config.toml
n_layer = 12
d_model = 256
n_head = 2
n_kv_head = 2
head_dim = 128
d_mlp = 1024
vocab_size = 2269
activation = "gelu"
norm = "layernorm"
norm_place = "pre"
norm_eps = 1e-06
positions = "rope"
rope_base = 10000.0
rope_fraction = 0.25
qk_norm = false
attn_scale = 0.0884
bias = "all"
tie_embeddings = false
parallel_block = true
init = "normal"
init_std_qkv = 0.0366
init_std_o = 0.00746
init_std_up = 0.0366
init_std_down = 0.00373
optimizer = "adamw"
lr = 0.00102
beta1 = 0.9
beta2 = 0.99
weight_decay = 0.09
lr_head = 0.0152
grad_clip = 1.0
warmup_steps = 532
schedule = "wsd"
decay_fraction = 0.567
decay_shape = "pow"
final_lr_fraction = 0.1
batch_tokens = 32768
seq_len = 512
doc_mask = true
train_tokens = 258200000
steps = 7880
dataset = "wikipedia_en"
MLP neurons of a small language model. Each row is named by its layer, matrix (up: input weights) and neuron, and shows model dimensions 48-239. Each number is 128 + 24 x the weight over its row's rms, rounded and kept within 0 to 255. Numbers have three digits each.
Before each neuron's rows, "fires on" lists the tokens most often at its 100 highest values on Wikipedia text that the model never trained on. A number after a token or word is its count.

fires on: "vers" 20, " season" 12, " Minister" 10, " area" 9, " band" 7, " loc" 7
L4.up395:137141136145145120126071119134116094135108126126130142117118102151128143107130078149141153152127170130110141150118120128158167122152077136107125104080133147111150144130140094090134170139103153165141110141121114113157157150143112164125166150109146085114130148150124162146130144148126112137099125165141129104127055118102112141129111105112134130091134123144090094121141103093130116117094113159124173133096120094116119138189123090111140144111140107150101063158098067121136109122127118105143149155139122137091133104139125125146110116167138090127124096163141122132142137132089124100

fires on: "tern" 22, " consid" 14, "here" 8, "ested" 8, " than" 8, " since" 8
L4.up431:135154104108139082112125077124129114104106136128158139158096111162104139109134104057125143128099166149182107144135103129105155094098130147096138136122090114088117127143159143127089118130143151112114129141150140134107117138181121136139124152144117093106172147125122141123140106155076116114120104168154113144146105092125149148161134152126149139113096144097086071149143175113129126080127172148114116162138121136125129142128128120105148170129121123147137138144107118153127165121110149154165095125140133137148131094090162126147117146143128109128133105131152127166126136128143051089

fires on: " There" 14, "pe" 12, "omen" 11, "els" 7, " Division" 7
L4.up188:143114136129106101119144137122103154129130145116101138134121150143160095130141170172107174140151151094140124174157139135088121105140106147114139128135124115112179146102112116156110130211076143104152145129139149160137106122106144147151121096135112131142162130099116155142158141131093116138174126140161097108117148078132145105160133143143132086127101127124104150101157111132160105136132088136101120203099150116110145133122131129105111169159079092163081126156078144128124106137063126128119082131064142135155120115107152105143159150107129103155121115164133143099114120173139113045

fires on: " ==" 56, " Christ" 9, " these" 8, "uman" 7, "ography" 6, "ics" 5
L4.up287:119103120107120074100096177127097097065096150111152144142086120074101144097136124081138139120105125114097110144126124089116140162180117173092121103126156165104123126127128103135125177127143191133121107106088151097130144109169119113192150100149122136148122178101079137145148152127079148136114123101116116169128135102139098153097121097155187124100126148094153088160147110114096166148109090086140131148147143113127137144158126125076095161125146127124143138153142127148175135127127122128119134163127090114122118132091087143102108142118146127143138100136129140138146116108090113092

fires on: "r" 22, "ar" 19, "at" 14, "ac" 9, "or" 7, "g" 5
L8.up391:135125100129158109151101134106070131160204153132057142117129139123107147105120181114153157149140142099122137139121134129114126124116146115158084151152116136128103128133161122089126175120190120114135154133117157135119136120147121154123138151085126088088123128167150147089100128141122110112153159184103122148134111103113111118136136077160160137106168106080098130128100152132113130157153090124136094140156113072107092173113128084139145127138149118141160080133112107161142137086125143125136140120120128129142099146123150161120115091137151114159099118110143132157121107126125097154

fires on: " North" 17, "st" 14, "ut" 13, " of" 7, "r" 5
L9.up754:117106145134099136133146113087115107099126136153135096097121128128134125126162131114158135135094164122138107120139152118134147140162105075082089142131150097139110142125107102114094133136154167072141158121125096075129138065142146152163160115098117092131109148110128109179104137164115138128103094136137110101159106101128152127135113112142125093156177144169112142123149182137139105161117133147124096127144138104138098082173153142168122161139117157159136134139124137099156100135129125103157087182139106097115128093108147155175165104153140110144142057090117139135142128138103130158

fires on: ":" 56, "ody" 8, " million" 6, "s:" 6
L5.up413:134125149103166078098102129142100119112135137133115118107117096111140156115121136193136110099137131099169134168147119123124136128175143134121118113153097139116113082107152121110127159132103125139134171134138127129112174116183103107134118121161144113119188199141083150124144096137141131157126140107089144123076182118151106145120102130088130165147127123123130098137126159154122102104123148145114154143148151115131104121193103132118129094170128152117113109132127113095128129109084186155109164120171144148123137114137151151134155116128100142136170122115112112135153164149119132117

fires on: "ames" 16, "ization" 12, " 2017" 9, "ations" 8, " 2016" 7, " 2018" 5
L4.up636:163115155132156128174125137135120081100156168136102115148105123107123097112124119116130164157098110111116136126128100133109156077147109167112139112111119104121102135111138100164153097125210119116134137143158127127134138105173161103085204154158148134078169125146168144120184138107133115123147132121142109176140135155100136100123111150173102115102130144148108131134159134098150083157104111111104163127138155124120127182171160113111114147142118111161147119134149114141136115100139107103091108113125078124138135101131147132154116122106100151168142113077152092137144123154130130111

fires on: "levision" 17, " Record" 17, "ured" 15, "ased" 11, "duction" 8, "ceeded" 7
L4.up1022:073103164115131109100069080139124089164146119121107144108117134155149118097129104114092141117144182162118130085168137146130151125106103129157129176122149141164146149098132147112150152113150156152126119151112103086129127111109123113131119114114147153142143108154134192144148110119099151148088104025118101147137123125085099142108147126084134149093171132143121150116147142131140174151097170123139129133137099098122168126096123171121128104153104136130125158137181138086137118160167141146162148152109144166079139113146122125097108151139124105111113096119112145122138118130094119122

fires on: " a" 24, "an" 15, "e" 7, "k" 6, " head" 4, " int" 4
L9.up684:127105120145154082127137134174124132108142158126091167104118148097109139121121105143163111119145114131126113119123105087100114076160092118092124132108129106120129108111133138136129122139142121128070138117188152132101127164168140173080118155142152120081140111140128159104154102127104118153158134160132106132097107126123126140116181157158084123105148085157090167119137173151106127119089114140108128191126114124099175123134089137174128125102125109155139116131116132114116135136148143122146129124155138138095127142145167152143134096147093180139116093142121137128117133169135107123

fires on: "6" 11, "ot" 11, "8" 9, "5" 8, "4" 6, "2" 6
L9.up140:102091148090149125159110129112102153093102128120162081171130160125108084143102106120157127130162161103143121082142146137153129098133127126119089092120152129139145140121145127122122155145140101116153140172167180111076122125099126138097136163124145122107144137140120127125113101089127134151181184136103129127139136131109111095109179120163164092117152110122153111171097104122123178099114127092164159148173118116082139186160139113119112116099103127103130127133108189160146136119141134129148080160095097134116064179101110096079089140141128145144148130101093146167133139120104141099

fires on: " part" 18, "ar" 14, "am" 8, "i" 7, "em" 5
L8.up686:134122104127133106127093108144132134136122131077113107107108098118125159126125153151136140120117107092138079109138141123043134110108124095126172156104149113118125132083190123099062139141105141106157139158127117128129121159149106164099142090106122079122161099179128147081134098177120123143186161152125110144105115158129128105105169136131119142144132151134111153138130132156165102138146119155129119118132129126131109112170116124140117160130136148098134100130111112137119168124153126156128125130081135116164107147095130101130125137126131149145133102116155153124123119145137105141

fires on: "x" 30, "er" 12, "est" 7, "ood" 7, "an" 6, "and" 5
L7.up1017:133151108105121101124131137125133121136119154109102093094122091139158133123148101132138111161131120140180145127109099152123132096132116112125082128130136138143132112098141127103087127115145148135125122127129114111093130128142175139130152136130095158134125158149118145173082104131096107134148117131164116150124120154116155143116200125172182135105152157114111158143117122110153116085080089125161134173137127143125096118110123106130128137164100142096120116124130148159110157132166149101125156121144104143145127162121083112109174109099094123204140125109126140147112102146065117142

fires on: "y" 24, "ad" 23, "or" 12, "us" 7, "ag" 7, "ent" 4
L8.up62:094114157119144098137139148124101138110116083129111115146113082130128113147104132124137151136140165140144134119123126114124101125140148120079102102131173098083115113115122100116147143108206100111120139126111088143113153150144111175111118191130129109114123129134131121098131142135093112134116132163138103130146119200164135122115121120122109123104124115114121083102132099127133146115083101116139153132121116115124112152127169100111145120186148097154134105102141119110144157175135137160108156160160106201093111129101143124129117098074146132221086127139107130114142117114131136116

fires on: "-" 46, "\n " 9, " |" 7, " to" 4
L5.up983:130113147083185096098113124141135117134091157125094092108139094095139114097163139168137144152117137124178115137135144093105159134146095105152133108134152122087122142100163082111085101133137135123160102128143167145173130167113122179103167142094108123110110117133138198127142108131146125144161147107119145142153103129117162155063141094151125116144146146100099123147194172096153141154134124127099127115130098120109128097121147099149126128158137174143122106093103128138119134118097153115177102139143117137111130120095100139126106127107112149123127122106158137104111135123102163119

fires on: " of" 30, " |" 22, "He" 8, " and" 6, "ent" 5
L7.up550:122147155145151122153115104101160124094155152146112118101128136129098101138154137157105124152081151116128106164114117091096124111113119146104145104134137125131111119126148102150102130182136106086144165143118106124121166163191091176119165160145146097090092137178128147096155107116148102117137131121107107143119122128123159154115154109129090137122123111102145124131117099177132105104129064126155191158102126113149136149096139136142122122104120144142146113101153112137156165147153106128129108142155148129076083115086153105120159103144148145145130145122129141117111149117091146177

fires on: "\n" 66, "|" 10, " |" 6, "." 6
L9.up31:101101128150150081123141109122085146128168111132166140152111116099104133120142144154161134101140137170122094126165113088110138077094100153157120150134165118092080154135143142104109149062135169109135140154121147136122157136160167113119139151149139149097128144164127129138162156105169122150139111154108130153073121116126144072089109116159154109156146139110096141133113105157139126120080130127163122098104100071127105122113118127140118141126153136130203117126148104111119107130062113142109126146111107162133112132143114104151134106110147090121103105124080120125091113129099112110

fires on: " in" 15, " are" 10, "u" 8, "a" 7, " or" 6, "on" 6
L8.up715:111112107160112113112084088176113127153144134123159121100113180127119149154117124129134145136148138113131148129142142105156124133153083074161108119131169145125102138112145153138124170088162095089112151158108117133103127126157108141119131160130098126105137121171170131139119123124123055182118124140131126142143146087143139137125142115135117144113091150134088105141140125149158086089110167153137156153097121117095124145142150137122133141110174154161118112125155149103122187128134147133087108158100069089173127098127105104165120144109099131142117108110154135112095083131129137091

fires on: "===" 39, " ===" 30, " ==" 15, "\"" 10
L4.up548:056109161114118093122125091138081101123156096117135132096132149078136122109163120139143152130114127142129114103148096099105165086138111101140144096130119113100112103090109102165114184107173162151146138147145116129129139121169144136101199160154144096121163143147099169142157118109143122151177118119111120156114127127110153109134121058112144112113146133104121098156145140153159157108122140142129125141121131103143124129166114087128131137158165122171153151121167136080183125147084142163143123151090134128159137133074154122114112108125111151143124099142093105130134132117112102135

fires on: "en" 31, "===" 23, "im" 20, "e" 6
L8.up519:088107146144102139145094156135158108125120138073126142123113120091131159119126117133107136119157097117134134148169096094114111117151122102155131137140142161149123155103129130100114164125117127081122128128111142158163134087146116108125217148102132112110102122145142109104138118117152121151152174122104120158145135111137061129124151102111134111133138131091104160100094149140136139103102174130131173112113142143158106102169149117155163159139087145123084155121101169105124139142111182150113105102099099179134141136111128112117093099125123122136122103090094160155089130121100120105

fires on: "y" 21, "os" 11, "ap" 9, " Ab" 6, "i" 4, "ad" 4
L8.up696:114107100134112145150150149115153112148210132142154128135104111137142138154134116142184124124108133129114128131099118104085117116146117150122099111132161078101108148096127159156154167107135126110142100159093096143153166084140156116082128158124115137093098122148123107113146115130120109133121149175099114120104158132156129131115185141174108131139122106100111137101110173139143109146117097152112170105149131155123079104164125120138123124157095091131106091109152099115136155162144103174150124106130088151124121125135132113137131103138133124156147162115103165121156112108119136101

fires on: "ide" 18, " over" 11, " may" 10, " December" 9, "es" 5
L7.up542:163128126132128113104097139146113148110182122161101101136101140092095127110118164110152119120136178127107133118121140127091111123137122141153113139152157125113180103111139148135087124114160146116147152179150166139106153151107156108130128160100121106104112094191139147135168096116122146115161131140113125145069091103117165082136158124050153121116127128165115076111102135155136094169116120118119118133138124084082148149137091119126066120129099115111151105112181153131112103127094136165152168116133111149075190118087105143118115095117118107155119139148142148130154073120143130121

fires on: "2" 12, "R" 11, "4" 9, "1" 8, "G" 7, "10" 6
L7.up24:113061120160119132090115154148153134096142134086170104115096121078129100117165096136140146153088145141165099105118132103083107071136130080140125106132121113081092120135129129128087161146124154112147110122144183118119191120124131153102133139116119118143122151140134173111105132131091125136135152109132118144121090120095174131072170119134140114125136104108109125118143107154129098115106104128129177153130143121138122116206153105120158152119096119124131144149137157166120131128116149131159119113087085158127139133139112105124127161101122116120163118114156181155128103133058129118

fires on: " ===" 27, " epis" 7, " ==" 7, " " 7, " tit" 6, "," 4
L9.up90:125141120105155121186105131115130121158148112132146115120110152119113154121142092090119129121104148111099117090098079102134174102166085100135166120154115124159101122139141117141140163128156098108109126173123130082098185131157119113139125135111142112142119133127126097123155116100125184119177163160170081129085125108128130083101135126150125089134125108154108067146169109177142168122088139165155116105122137131111117106144145123139155133155152099156127112134182105111166115140104127181149137133104148107144151151121125151142135141132098179110112117152110116147103124159084136100

fires on: "|" 40, "\n" 18, "." 10, " the" 8, " |" 6
L9.up618:127106102151150074121140117109073147124177134114116141140082088099125169122131138182155146111139155098112128115171091113108159110120095147157082110146172105101094166154114119112129159079166154108114144141141132127127140134160142144066115173131135141115112125106147155141134101092141100135154153140127139118096137133139173092096092117152192124182150155100169138154122139119124100113086115129111132129123119090108100134111135094127133114158121119157166122102132146094108150152117135133136137124131066154137086136081118100146135097120126097118099138156097152147111130155105126108

fires on: "ish" 14, "'" 14, "k" 12, "ican" 9, "ian" 8, " |" 8
L7.up174:107140123120107146126107180190101098121129114124093137119136158149093114098147132135133172109170132097089132141154117123128123109121128126161118125158091145133091159119104156161149147116107143073140141129135119134126135101130155174107117140158119145077127102133161153103110152150133145110118089110110127156154141123060152138145166135097098088121106133103086147081127127133106121117132160163135159112148146125107102139154180127130122138128169137138131124138153097121146134080120129105105128124127162125139077082129168137124128075163104137124131133122089082127144161163131109143

fires on: "el" 32, "h" 11, "ron" 8, "n" 6, "ang" 6, "or" 5
L8.up568:066115118120169097159107126147187141152115125103139093117129111108122140122146156150154110112128139117142109152188099099079124108134085137110114103132129113161139141096115146105080162118107123122143127136115076146096104115147114159150151170134144084119101138161123155128092140163140124126102099126130108101132148132142124142128166124141144138139163170120123131128102121145144126117100055132165141126157130147141100102134168142119130104168156132142106121108145083099149106143132133123133105163106134135111082156111182142146162135131128127140129145108091117164110183143107134115

fires on: "ad" 25, "al" 12, " rece" 8, "am" 7, "ail" 4
L7.up237:148105115114134133077103123098091105096156147103147149093119168116110118126181115152107150171134159144151118105090079163101105105130109120131126130141137126129146149132107092134125150110128177156100105141113103094134179118072097170137165117122128150126138114185125152136150114096100094130139169140105129163148092121158150117117116118102096113141139116128078100108164110128162088121159148099093107140142138128138114175133129137121139130161149140169124146099083088126197113118144149131099129135130145079096098148154135142124195152130145107121139142148118123114124116147111093130

fires on: "ly" 20, "ent" 14, "ind" 6, "ant" 6, " and" 6
L7.up60:127135129112148102144105131179123131134165164093102070136056103133127095127145129155099152166115138145112109144128108134092106114113118132086134075107114139121103126138158103125117111116141098112107103142101148174122142130166142141119124155151138116112140130146094138122130123107121074125118124115142098178143169093097154070142161141097163091169137129103151107153135136139101127094116111150117129176095141112088151152105155129095159128122117140127131072166130115154137142129158109125159123121106162157136142104115135111170133053149142171131132149099153191144100102117104111169

fires on: " |" 26, "ed" 26, "s" 21, "9" 4, ".9" 4
L8.up113:134105101138137158130101153150139112150126119110103136145120102136113118113168130078115157174156139136129123101180105122106115119100113124128121119106126145074156097108151111139108158159111091071142104130117096094123145088154156139141134144178118090097104131091107196131134096115164098141159138107111140081132090107121159140136131137142145122168164120110102133120100123138126122129111100127098116104108192115127101132149174121066161140124125125113125129136136114152168128109117125106165142145110111124127151108149141108135134169122106131196166132168088142152121123097112101166

fires on: "ell" 21, " had" 9, "ience" 8, "ton" 7, " also" 6, "7" 4
L5.up910:125108153138152121124121148133094101144155105096097120130127207130075141103145105120110140111134131112102131154132160113141149110124110152121090085073115120156105132119152142085098160139143175116126122172169114164151112119160126117141161126132196142126101101136101134133130114117081126148145127126104107141139139111122146116104166136107176091143088135135113114131113128102095100147151140144143148153139141115142157162117122117072130152106122113168167161137112147093151120166081121122114101134150108144147141104142182118107115109105109149141104124131149115120122147158091123131

fires on: "h" 18, "d" 14, "e" 9, "an" 9, "x" 8, "ed" 7
L8.up671:161094095163148074097090140168150093164149143121079132079116124097148156145178110157101118146153127101130085134148116139078145120120113111115111146119151134118130131112166158125111116102134122162123097121130132142095150142152161128135165122168149076137133134132116137138128073133149119192129100167120116166120135151100136125151158110134118150153154115153095144141180170162144115106099113146115123138097161170162112115122127131095129145128108155153125158132125099147143125115133128124096119105133096148147132109096110127089170101094091128123117107132092133127115149139122109128

fires on: "v" 18, "c" 12, "m" 11, "d" 11, "w" 7
L8.up56:193118153147149103148133107132095154116125107116123099082118129114102157143075161170106148103141132120144079110105105108123145124135173122139146125118105119164124117122139145166131128086123123110138155113181133139124153113154153124109128133142160099078127121154167126173112094129143099125092133137101136123147167147131152113127134107155150142143123183126101137117131131112115113117128142143112182133116145100119109106144144122137115125126107115137110102153103091091198132149092129142087120175128112097132129108152161160152135130152178156154143132116092159132136070090128111124

fires on: "-" 23, " to" 11, "ly" 11, "ver" 6, " January" 5, "ately" 4
L9.up998:099123167095158134119151107129146130141155162165149095117134132109133135137159085153180116119126138097124094131140153100099188102139100149149149108131187078131120113125116129137139137128134105112141143124086129079149126080182075100072149137123126082144103125139093144163150113117172144128144136142138101158113137126131184142054123121144097124115123150127105151148129116132116125146138119120085119077169112168152148113159142093110109111123129115121126146105155135126143124152145149085131074106159107135124150113144107162115151111130148112137162091110150134132071080153099113108

fires on: "ar" 19, "al" 13, "}" 10, "as" 7, "ats" 4, "at" 4
L8.up985:147109115099109121120106140135094089082118136136125114129107131099131117146113158118107126121180126191120112137122132107125113099086089165114136111134103137114175140113179131132131141110125172144158117127138165163123175142160114116131174160128140143147137108139129140105179091116121118115145103061129095123110100096155205101112136130117134116105133121127109117148095105187157122134124122139153130133111128082095097089169121136134121113130109117141157148159122165185126109102144112171132114118126158085152142150134106140095125118093125174113119137109089145189121171174135120141

fires on: "ep" 25, "ature" 14, "yle" 13, "als" 11, "isc" 7
L4.up422:112103096138132099115120148166152136175126101126092152106114163082109112162179161107122131109122126124107140135125098132127144116180136118097132126144168150130127143143125148146191154100130119151119157126116110126111181098116109156115145137152135086147150122132115115137157089114136140118139156157095098143107159180161159070088130100135131097120121139151139118149146201157147133087128142123124164123109103117134129142163133089082142107143179123161128092155142123123132104132144122127128109124141147163142127111111134141114179104154116170112156068135090123125102118153139127112

fires on: "le" 22, " most" 18, "ron" 8, "n" 8, "her" 7, "per" 6
L8.up934:135125125153122158122187159155123154148111153127116113146115127128147146126135165107087151118101107134166143154155127151131106121126133132100081090169141143125094180126138156102158173098117124074096090136075116174118172106155142096130164133133155114095139146181142138109125136124137075085122122097116138145118135125120135135115128146157150108141115140072118129106128154121144155115178133135170158139127139102108082076141105092133159183142165141151156099107154117133143139161138126132128111163119135159136110154110144133105108114101176118121172111098098142112105129129088143131

fires on: "ol" 16, "h" 12, "red" 8, "ist" 5, "l" 5, "ased" 4
L8.up626:081124122116167125128145170161145129130156124130112129078110130169106081134129081150161115132102083103103100123124105119091159156119156131128103096131129140103128136094088116155141128092116113112161178154138124132145146106150090152108145186142135078124133091132167159145128122085139134160089124139127125176104108148088153148153134150154112100101114153120163149098161135156131099168093107151093137150140108130112122134123167120161105123141147136157165140063139119112148131167131153114137081157125146121113114132132169168170120082138107139121122130088142184108160181116144143116

fires on: " def" 21, " 194" 10, "–19" 10, " Champion" 6, " His" 6
L5.up680:130156136087095071090146108151164129139121127134106105156168127132172117135152118125109136140126132164152140185113135129138124099123089127119141112101111118111128116108097141148112155172112132094098098069138166119140141065188115163174114118150124166135123119175145096146145092110110131114116126134067155094126104086174134082138122135121124124097162131122093117123120198132110138101109110144107109117136177144123129161145131113145115120111111158158123113132151154104144114107128152119145079142135173163113101091123196139140159116134183133130155129119132112140145170132098151149

fires on: " |" 23, "w" 10, "d" 9, "sp" 9, "/" 7, "t" 5
L7.up494:156120107120168101076100117109097121111110143150076127086124148121146148161123178141108177155161148101140128125148102107148118139139136120136124147146129116131117133113132127135110148118135147091129198097165118123167152148142166127078132113147159128101116111144158140159109132157087140128135085113111130127102141126095078151118125083154113151129116154130087111192151114094151160132128101141122128103113134102085143147126172100160120135120065100146154097104123096118160072133102118159113158169097101089141157120141154162177143133147134125137120109118124103147144154161130094115

fires on: "ell" 27, "0" 12, " Kn" 5, "ience" 5, " feat" 5
L5.up1007:096123077184129127133139118144129101138130132116127096147078159103098118168125124139114117137114137138124149139151080124127129076180155125122110105137137133116066142128116113110140185108153112084157184166122109116143160160176110143109122146162128138098108124115103170137112103109125140136120132135112110106147107118099185080107166145128164119109097149151106119140173167139129123109154096135152118136149152087160129163124109089152135134132167110196121149112135123110171140141150144132098141124121105121142136105101155136118140085127152153124143098124138120132154153138142149103

fires on: "on" 25, "at" 11, "in" 8, "om" 7, " ac" 4, " in" 4
L7.up510:087083138147147083131127100144128131116152120149137148157071155087117187158123139139116123137162137114122104131155133111120148115144135113114116133112157112164109158143082118158138150085159152086094139136120149142151159121107097111135146123113143124118122139160104126158126125129117089124140137113087119143146122116122170105124183122135152168185154126130118101121159135118143112094081155117140168115058156116106108096131119137101146127096155106156139126110140096131138142158086178140107130150116101171140082076101135143159160140096149155083124114140093133140150128160059115086

fires on: " S" 20, "-" 18, "e" 12, "ult" 10, "t" 7, "p" 6
L9.up360:089157152132115099095143160123146170147090167145120137123098136105115119116177117169199171111116108127109131099142128140086171150117137128137150127109106124102127158092144146133096142168130112138141097139148161129141122108151117096142146133151129092132148164114100128127151063112130153142142144103119111120145095094146144129139123121140138184137146101117121118150100101138154098159148151085147180152130146120143124084123122063118108163151107136134114126167116174151137111076126139106108116111141125104130172129103103104126097107102101112094123114126113135111123088115113115157

fires on: "ot" 20, "g" 9, "o" 8, "ut" 7, " not" 7, "at" 5
L7.up614:139110125137147135166159150122118128144136134129111158157138163149135123119146110115101149128120143109136142192099107119091126094131166143143114114135171137138130117118127119127106153172137142113131123179129132121192125145150137127089153145100117122133110075121076185108112091141136131134106135132107152159105099124126125092120131109115131117127166111108120080111140117136137062160161101109157132120137117115097098159116111120108135144151169112155162091140145120112133154127132110130130144151135108117129145102098118121137078085167127110144124096124152094094130144113127133149

fires on: "ac" 25, "re" 9, "al" 9, "als" 8, "ordin" 7, "ad" 6
L7.up182:129098126141136175128091128136080137096142107135127139147115102096109137089158133127094129138136130121103173094111092145138115135176130108195103141137089117162144115113171122129174126114180142156149099175133105135114113109118109146128129123135180122140133115141129140136135095104143137127132186125093090142107153180131144131089140112089122165111149116142115103103157121177117120128211147094128143117136097140132129158132125155099155121157135106144131119096139158138149112130108117205133127144146085108156087118133128123096169127085135127153122093177119124155122114139136102095

fires on: "z" 22, "ual" 10, "est" 9, "ip" 8, "r" 5, "ult" 5
L7.up715:168141147159152153150134117122120118145146106123145153153102131147130161130101115083167107136110141080153126087137132119131186135138080093082113094121135116150119129113127164121080116146131147102135100106125136108110130177097146136082143154175124119119170152121112130164140131096089113110116167115143109145129137107159130120120079092156184054199130152146120102139149135090139117081131127131132155121104143146135158128129097180186118142166139122159136139132122101154128118123108116140114129143119109086113131104120129149115117081121121145130140113103130085143139143141165154134

fires on: "ines" 25, " design" 19, "istory" 13, "ourn" 8, ")." 7
L4.up176:130070103105158099135086121135138135125061130135120093083130178115118125109129119189191125131109184134151133151153113098130147122112089077156159152100115106114106150116113119133146148110147137160139155165120117167101122085150096129132123152091154150112167108159107149139140163091105109117141123078153146159129134143161104135149165140117155126155153119128122102090114123125120112111151120157154144130143185116125142118121146090123121117148142137158101123111101134149117092147188133122144113157134156139110114122172124096098124136099120135132123098146095123105141149121085116074

fires on: "r" 11, "n" 10, "le" 10, "ister" 7, "re" 6, "y" 6
L7.up867:150117121154168149162126144144126141159142126139114125160109113094110140097109124166127111138126131127134138129089119167121134135131124104104141147141149126099167149126125118108166167107111109127122092162122133118079154133109060106089156148117113068070137150149115130114144119138147065109103182096124109128129133152171139151122159124129139103103122146102137100100169147137143130100161125101134187089105143135114092109134153137137141125184106120120132132144154096118145157136112181131115136138092117097089116146130108131117131108055163136132149145178111191125120136157078118109

fires on: " not" 16, "az" 11, "ot" 8, "^{" 6, "et" 5, "ob" 5
L9.up820:091137140133140151137164136133112125142168169125142130116162149150104130111153136137165186114136110093152131151111083129097119161154161143167138148155140114157108132109105115087134137150123143055103187152154155156155150140192087118102120091106138141100103098171129120112175108117096120129171143167103125157091114164122093134160178089116169119126122117146089088085136143146125109121126144105121114123104164106095162147102112099131143110113118091109164090116160093119154138159104120123148117152104109132136075157138148140115092086129130138117116158110135172131142138113102087174

fires on: "l" 21, "r" 19, "g" 14, "sc" 10, ";" 9, "red" 5
L7.up177:141137117115167124156150146101098118126145132078137104087127150178136138127101163134141111122161145108109117140148142094064128097149103132137121128156171169126141142125146121121137167117126134086142136154129129142144151119089118161086160086164104134131111131111142140124097124094140087147078142160147136125106098146106106130152088118127164099099135131130152123127170134128143074156102170136144107128095121134134118152118160135152100117132069098145129128106182148087126104139098125120105101124053108120102122118115134147143133082131126155142122138116120146157126098110171156135

fires on: "r" 17, "el" 16, "ra" 12, "w" 12, "ant" 9, "n" 5
L9.up730:113143075135117150113075148133162143129149178124145131110097127159089150146120128147167133125106150115175122135152130114124139121099150113148107086155111113122147125114146112117085144131103162118136126113109101140112140122132082152090105139155108091120094164118109121129111124117107068122110092098090125122094132136126155135106114117130136155107146099122177146143113139135147170155125102156162179156135121159142123091083151150113124169103130135167124116138113147120148184103170160138087148132125119151088082164088161122127144140135116149116144112093138128141117116159111139116

fires on: "ack" 26, " million" 19, "als" 13, " because" 8, "fer" 6
L4.up203:109136104106151132148113104140158114139118119154121137155102088150080119091131066169149120127096119108140191134134136138127158123133122113086068119131125147116091136131135130131154130132143124113114112134108136149122154103144159129085176164114117129066129158143122170095135119159137092121096159120088131132143183096130168148134085094144124126143111216082183126111113157128127139125106133108157149142112143164098140148141130137090130142154146129120125141132163104116152138155112143141111177157131114173137099096111147144139085101135117161122126142144131113160126180141081086123

fires on: " medal" 21, " city" 12, "ournament" 10, " ship" 9, "let" 6
L5.up17:152075125109107140137136132095147097167131117086124137098173124111135105144137128123113114175137165141166153146121099108135109113162112165100128116128196143157135100119156137150123138182134130147152124111118090154118131100103126106147133124107102106140164104144156110113145138147134140150122142123100118145135121128138077088097084095116182107132146129095126141124142099092139127112121114144153119120149122124126099128123144116107163128151147125168145106104121077142166164117122138126143138147141134126090141123168109162121138121081157124094137103159111178133068116165146117103

fires on: "way" 16, "my" 15, " then" 12, "tar" 11, "ther" 7, " Road" 6
L4.up528:156143146132115117163143130154109088151164136126119097083127177124128049148137089091100159121089114154135136102132136131137178109153122139139109126115120100111114129124132104142125133145105140169122168166135158135141125154142131136101161165109134044105103118121129125136147131110161146124181131128112127124138106147121106094071123141137138142093107108118166114131117139138116148105134109136158138135114113116133096136156140103204123138133135087122105138135104100099118146128123118169164114160119175132124122131113087165153129100145123116135125126154081127107117126152120144140

fires on: "iver" 18, " produc" 16, "ments" 9, " |" 9, "eries" 8, " develop" 8
L5.up807:130114122053143136121103103152136142133071194140111128055098157132096162106122140114160208152117104127128130128117099099110135115154149142116129147156111143150138158119096099079108160156157131100143152139125086119101104121109151142115110136132223117098143117120097132085137125105106146150068141140149151110144131155133120140115130115148120109146102140123177137133145150135156112092138109121121127141200125150118098106124116141111125147137120155138101118110120163139131111115122121118125140138114147141111127162119159152145131154117100164141142149141135127089115148118160081172

fires on: " re" 30, "s" 11, "le" 10, "lo" 7, "ed" 5, "rans" 5
L8.up676:122092112109121139172119137144158120147092102109125123134126099106107120126183130129168117183107128155157131114135093130091064108118117135109138156103135108105151106119130129107137100130140130145144103120154139161106158136107122135156194105121115131132139162107143143167130147155116124099124109180116141116108139109129155110097158120140166095149126171113121143105163157156140130118094119092133104090119116135089119077167185109084137143116124170120188147124152125111159144104122135118134120145125137150096140132128171106165168126101120146155149137140098136135072113109149104112

fires on: "ar" 18, "o" 18, "as" 17, "ah" 10, "u" 8, "on" 6
L8.up556:158152132151146155095133117084127090125128204139104101149073110090170139136096160114116140141141145132104136126137143155117134110144135143099127156133092089109164126138193112118114137145106144131155151147134188143149123128108123152147152151138120156110139113087094102130144136113115100138152131145155102120156138095137129124115138093106159112137174117109053153151118171174164111109129121166127145114152131096100107130144140075103139156150153127127139129144093102194124127115130137168137127153077140136121127113116115162133093095112109137104149118130093134191123111115140101155

fires on: "ear" 15, "at" 14, "ag" 11, "ac" 10, "in" 7
L8.up75:121087105139165125125102131166090103135140116086111130104157170087142111146127135110129128158129093102113106110136148124132121139115164141151149112107185155140108104119141135116106182165147172083162138149115099097139176113118129133124136107133147126070154094152115151141134112164156137136072156128105134134145120086108112133115131121095128128165151170125116093106141094112187121132142155096151119133106128132143146139138172102103104135125165106166144118125128142092134139117155120114129093139123158106129088167121183149148146153167112143124124051134115164132113149129136113128

fires on: " left" 12, "==" 12, "ame" 10, " year" 6, " main" 6, "ors" 5
L5.up188:115107076111131128152137120165159149101156106129130125159101126129134061103142108133132107125125094138114137118157091133109162097153142127130116139135119117124136118116125162156154126109176141105153170093122137122093141114145170128100151139171171069082151135127154131136123139137116137136159110115177101135115070116122141145085169144145099112130114159111127094125118106125112124132096129155085127125122146153091112102127155149118124160148172135134174138101163178131148138102106107125128127119128137097062127151116140109094156108138120167185111112125155127122093146158153080130